config = dict(
    hidden_size=192,
    tie_word_embeddings=True,
    beta1=0.9,
    max_seq_len=1024,
)
MLP neurons of a small language model. Each row is named by its layer, matrix (up: input weights) and neuron, and shows model dimensions 32-127. Each number is 128 + 32 x the weight over its row's rms, rounded and kept within 0 to 255. Numbers have three digits each.
After each neuron's rows, "fires on" lists the tokens most often at its 100 highest values on Wikipedia text that the model never trained on.

L6.up71:091073110103117174099128097130129134082141209088141090120143082133136102079156106119134135148108125133150129090139097123139119127118100143158091106069133098096162119196099113179076180129104133156123103154104130088123120119132156142072113090159144180107201111088128191150083117169115187096
fires on: ",", " she", "20", " he", "19"

L8.up183:144096140084161104166182079137112141158166126166139080125124108106121135057179120138103126120170092140140118059080196107199099098098083085126056068107090145214124142162079116099175071167160134144092132119105139136126181072089164178148061147097109177169141188157114102114142156157126100127
fires on: ".", " "

L10.up470:168159136082144100151153161189134124121149119206124152170103141129161162075134110075129098080145161119150132143103115122086156105119059115151147102119194086180098165135136143117104139140161153181130105105131082100129185118117133130122032195059122160171171113044082107136112078101142143092
fires on: " S", " s"

L2.up309:142185135117142182115084187103120122101076111048125121165110193135144126111144111128191104139147131127196092226116134172165099094081172128164145124118113215088153099144111100108128128135156137132087096093116219117105160123164128148174146079135081139202090136110152033155133162147135153116
fires on: " ch", " bl", " sw", " pl", " lo", " Sw"

L3.up563:186173158149034096104191107136151094088075131069132190119090165117114183112153141105111144154110165144078153191152139092178115193092135199141135097156122134119132126097108100094171115065126110147142119116094113154142147102135069143020114126080119141141129088164200153122110108184168141099
fires on: "0", "=", "elt", " →", " /"

L3.up136:155120099101127156158154151165130119091122079166144162099156152087099111139150130111130172141078126102149087160197140131104148115140054130128071106095157156077129128117075086149080217143191161081166093116138094070153158130125078178086093102107180132171164097132128122134085126146129160139
fires on: "′", " $", " g", "°", "#", " dis"

L2.up332:134120071177133159054165159112192130127113137104106105103141112170124106155137114140095175146192171110154122118103104203126103076115148124078081098099151204142129073167151169122099100173092156062120100115155150141138105112104131078119131085155130116143153145042133120090163167196109104130
fires on: ",", " by", " and", " he"

L8.up90:148059158120131092171139137131149133149115103134124143138080092062193130113133108109182113146099147139157116124128136126166107108147117111138156044132125167090093128110137130088145135144131133126164094119150128145171122097127139169144174159129051144148177147073106176156148122137114145066
fires on: " p", " S", " P", " W", "W"

L8.up560:171103127151153084069146122115125102092155136070087092136177111078107124131115205117081140157149159104155139115145148140129107069075116194102126108184149116142102096113083144158151060140199119101107102098086149137089176165138137092152167109174165142122149137118127118142117156158171107132
fires on: ",", "p"

L2.up436:139124137123115153088149173158070141081085097089142131147125123149125132113113087175044054082119094091129138182160098129149158102133174148102152194087138113102118101094093106121125141194133153075137066107126170050121133047144129127147167135155063120178118132152100094120100100146147128134
fires on: " ex", " sw", " Ex", "yn", " lo", " ch"

L6.up509:104076155094137090119145097144098084125151101157139126127136120099077101119128164148113112147115147187129134181123138159146114131130096214082132109144141161112094105104085155151147145193122087148153146158134108130143119154167175144200134147152116122122121115111094058116060124169134096174
fires on: ",", " en"

L8.up150:134107095072153094091179112102105140078117143132129168106158119207053156092163103149144128124102152095141186125084145147187093097130122145163107092059094150138134135165100097168195109110138079187153152123085157063098133137108109150122174100126119084142213149103167152159107093082165162113
fires on: ".", " Ch", "Ch", "A", " ("

L3.up290:146130160083135156118123180178151126084152071113154142136154139091102147101072179122128121129078121133097083160126099176182101107107158132135107130129138162053219154080107176125136161103178162155139109137157090135089129141126187089110107075119147179097161088106140129169097109111081130096
fires on: "ol", "U", "E"

L2.up205:125099131162158082108065135112091074152130075125150170117113106113118132127204147105157111194111076206121141128088117102154119078092172118106115174102070197128138119162130164104104164114145180103128107132087181158158169116158154121093141180115089162113154123111167167108134162132079156114
fires on: "W", "ove", "ew", "w", " pract", "ff"

L6.up749:097071172159160137159163130127114067114118117109153089126095129105113136080186100123162148142165146114135149201063102114160123091118092107139131135182127118168126114156140017110149069101194184155086059145127112135118136089116142118180105079078155084128139134143120115076142142143099122182
fires on: ".", " time", " while", " and", " that", " years"

L2.up0:102083097089155158046114141125083111146113147068150121082139209167151114155228079107134163152170197144093125143168066130150127176109134118129140131139126178082102130165104109180170150134132114139167152155103133108093102155071106127138152068155136105120105112090104079144200138036171110168
fires on: " Sy", " Mon", " Turk", " Col", " Or", " Bol"

L10.up481:144122123095146143081146049106105149123124058131146130152104138158155143154144109168038157148110148158081133111075074105200117108167142081148086154117117104118146120160197119133099137133131152161116173094167108130146101116090182134154092152143067117138160154132114212121075144096143136089
fires on: "P", "o", "-t", "T", " series", "at"

L10.up372:087129090085139110169098119182214162178104114143110086204137101148109176097219152090110154112099106105066193152052108129110132146134154091157129110096126139109111096096144154110143155131136100148160125137150135116126156131129134182134080110128106143151116113162144155173120060099170111149
fires on: " as", "es", "s", "ains", " do", "ives"

L8.up229:112135104131104161075119180174142172132141118144129131095135126150054146130143102108109124087165180131190144119155092110115085174140162149139126126073087138183103072108087121193105100092125105154141187100135139141077161144158139130069128143111138155168133169069100097175144177153162161051
fires on: "20", "19", "th", "–", ":", " early"

L2.up439:089078160131155164110144220137135053191122136147201150141118088143135137132099112124149126117142149167154117094115129134136150212125117112154132156065096111148141111173094119128140097121123114114108136177022139091079117156106161136117093108105115097169156105137100179157114155120110183156
fires on: " Ph", " Law", " adv", " ph", " law", " Democrat"

L2.up242:125088145131097140140119107109122159125126113146087114143128109154154108135097128117147118158165125150133187131107099124150122134179147122097158097117122205133077114138112075146135114136120174155098067123135151090142120116069136094167224129164133145126187188154108146077131141126096132196
fires on: " ", ",", " are", "ia"

L8.up767:115101105164159134140122158073129139104156160122201151165182091134133178074147092128116116114159138127159102148135124135150083125108100103166106109088110127148133124096070156074106083146109146133122106060159140093139183129104094143104066190168148155090076156121134130100130105182143182124
fires on: ".", ").", " of"

L2.up468:042129100100087134158147144090210135116113196138128171140137118096145184126106099078148130115171115145125160113109128164138093180129146141095158138100123105159177157121111139127074103070108157113118089122148107107148088083087060164158154097093109094174158113132176076135092099129115108161
fires on: "\n", ",", "'\n", ")\n", "ly", "\n\n"

L8.up320:136127118114082131150128094113145054146095127114152093090135130153086122189179097093125145104073132156151164118145071147128164076164136121109153169114157166135120105113130135128121125163113074192183087166149089157153123109169131151156183114137135088102103158171141121137074102133138117109
fires on: " =\n\n", ",", " (", "c", " even"

L3.up653:090086173145140116167110154083072231077151133146122131157080183126108121126173176072114139120171132096110068127104095153119099117102126150145122125117143156114086189101150094148111031151137120162146136174086042153120126106171134179080126061073088178183102134172160113142162101117120124143
fires on: " rem", "arm", "om", " expl", " comm"

L8.up155:123114116094115113114081157079105129115122126135132038156185058167130127136190085125173109140103129164095167111169128126116129159113132111138095116090101120120165178158106098194128186120149143086117148129078125120122106097147130164122164148137132137128197089120154141080094120172129172102
fires on: " of", " in", ",", " and", " to", " with"

L10.up673:110165159121149122090074137167133071139137110148095131151154140072140125122076064125105125086140138130081142142141143144182098164128101053138153130103191158133099146103128126093118120111071123159159116120139121084175162069160133166119103178112160169112154100080086162146172146149187172156
fires on: " S", " K", " L", " M", " H"

L4.up229:098127165106139140159133099132152088178129089071115110139118125118151105092099119133150126116147168089148136148152142112138135171174093237099217096094099195095130102117106121120134119122128124094134090158158171134146039139157129192166129118090114082180146088197099130117208110216114094165
fires on: " &", ",", " and", " de", "*"

L2.up684:091105150112139147125143133051172136160136062150134067172055076143057130124085160111114161133144109131170094071121116114110077150067134109202119147113152185141149080109155162071116097132145118204122116142178116183131137145082098178128145183126094147131141143107125146094097129128108168096
fires on: " music", " television", " band", " school", " Music", " guitar"

L6.up436:132151079166077139096181198179165164126142098098112098123152124130102111102090128141140093062169150148185055105176126085122125083111107081113100119138142126142174125146113083090177086113106103141175123128155169160078106102130130138127136117146169152087151123138123128135091079146168131106
fires on: "er", " by", " (", " se", " code", " as"

L6.up256:116159068154095143120117174049148163140156195100129107159118125125120146142092166140140115158150148122165135083123093130176170205111148121148113121110126086113121131182099081141126147132097142163095052085157085121166144085108124132145132112122133135161141085111158108112086155115199124109
fires on: ",", " the"

L6.up22:112127138112108119111198135126115164105146115171201094153209094107198081177117130077121100152063138156182143080110102141139179149115134159138148162112094143158098125161116133153127192115073096136115118147136103087108122083126125175098169106117079123163123096138167131097089137113209142117
fires on: ",", " of"

L8.up508:109100134159137141121055154188191208083149083097139090125122077103110153158103141113136121196208144100129076142118148135129117169107143108117150144166142109120161135092112129178084123098118160089164066159048093183108124148114143176110137114127102111141128178127095081150137169169130116101
fires on: "20", "en", "ol", "ed", "ost", "os"

L10.up109:131130141150116090178148138146127131118108171141129195120151087113139094136072141118090096112101169101112121116115161111168115092125120072172149112098092089109187082131174104090149059164114098164184077093169086123127126135152108123146194176115111099142122146155132172147137134125126183118
fires on: " V", " S", " P", " p", " v"

L8.up613:149158128093125119203150123194180176147121142090111108136082120104139182141147127070120112127126087080126108110129173129134178104072159071177109142136133131158147182098120145139183113079154093103155044086130121100128121096175123116116100116160150179160187200140146137048105112148104164135
fires on: "g", "c", "tt", " M", "b", " of"

L2.up235:121100161122115133140129129095167096167089093096081188088108099163055116111154136182130165143137144115122168104093072165145067188141071137149110134080182160128111133105140158073144194144133124163077095156112128136110151136165135136120148108075103133161163105167137131121148175163142140080
fires on: " cont", " play", " disc", " Jer", " stud"

L8.up256:188122141145107084100130063120151143126129170129114148153194133109142163116161152127119102098190178109163188118150131116115167100083142154158140119125085126060100125127126160112210115133158113125155106144103061168136159136120112119124091097138113142149156100099171091131064157119144109126
fires on: "ip", "p", " in", " to", " on"

L3.up402:143107102117114085149129086107129078206153126071138149143115163121054085119176135148144128163141152136124073127169125095210105117118136125150182080122211166080102117174113120161050131145126100107128127119092138115132103129147069193112131143094106160138170163149165125129141151123116119137
fires on: " acc", "V", " released", " V", " inst", " inc"

L4.up232:074128121072130117073205140153120156099077155089117117146102115175065170167095111148141107103106149142157121126071123165169122197141107075188167132092101153105177101121110186080117072175101097172165115144121144151124063070098102122141104217143094121136118162069138136123117181105119207144
fires on: "p", "th", " Ch", "Ch", " per"

L2.up29:072127161089116108211145119066091097131124104109198136134086064099140154098121111121134070136145103145141125120176151096110098144128172100108177118094120120154119098112102142134104159097167108119088096092092163132139158114187125146190150176112106164158137162123119105112146114109105027119
fires on: " comm", "ern", "aking", " ass", "ved", "al"

L8.up562:113150109087114142185199157154126121137134213148062097141126124148097170114158131136070100146166164167093151120135090126124066170142096086089128106150083174169136119138140037139060108115117165158141078096181099079139149103099118097072125112139098141116201113123134192144067156070160134108
fires on: ",", "15"

L2.up726:165115122133153115097131101175195132117180174143142180117138190091129142123139134093156152180138090150067098196157137162155091137108128150120135130115102071111183178136133161150132110119159104079173148118087100088147137085126126118119094128116089117190168112120141160059116158147166127149
fires on: " for", " def", "===", " inj"

L3.up550:109141119112069143144086134158083122139194104143101179115105105103085107146156145198182107138097143104158123113136067100170167209108157109079125178194124164160171156106107163138076182140150148111114130149145170116117171094119094140095129167158092117131083116135113102145126129148129084109
fires on: "ast", "ph", " no", " any"

L8.up660:124172083091174147139174119138116097122080170203121132161180092111120155130130063114133132160071112103055170128104085164141131180157140143139097094143116157135132072129137134124151191103151131176118100155112053089163147133122094091136122056173131077201125133143119164041120083140174185111
fires on: " to", ",", "ities", " with", " areas", " and"

L8.up356:143153139188110176122119109129168155126094096088155099164158031093163123142091086129136082118164176170194069128107106070090100119079096102111058115116124106109113121099105138165105104124149118186117114115141135114085123135074133119141101101095081116143143109093135144166141211131148146055
fires on: "20", "–", "ost", " cr", "ot", "arg"

L2.up199:111200056141175158076141076129182114196142120169114060118109113155106161069131115140138135158104139079139141130127118144130121130097149114151145129102138147141142129115169142104082107156143172151208107076086153077120174079115171169133155112134115081095107113179118113127138121110134123149
fires on: "l", " bel", " Vol", " vol", " Hol", " Bel"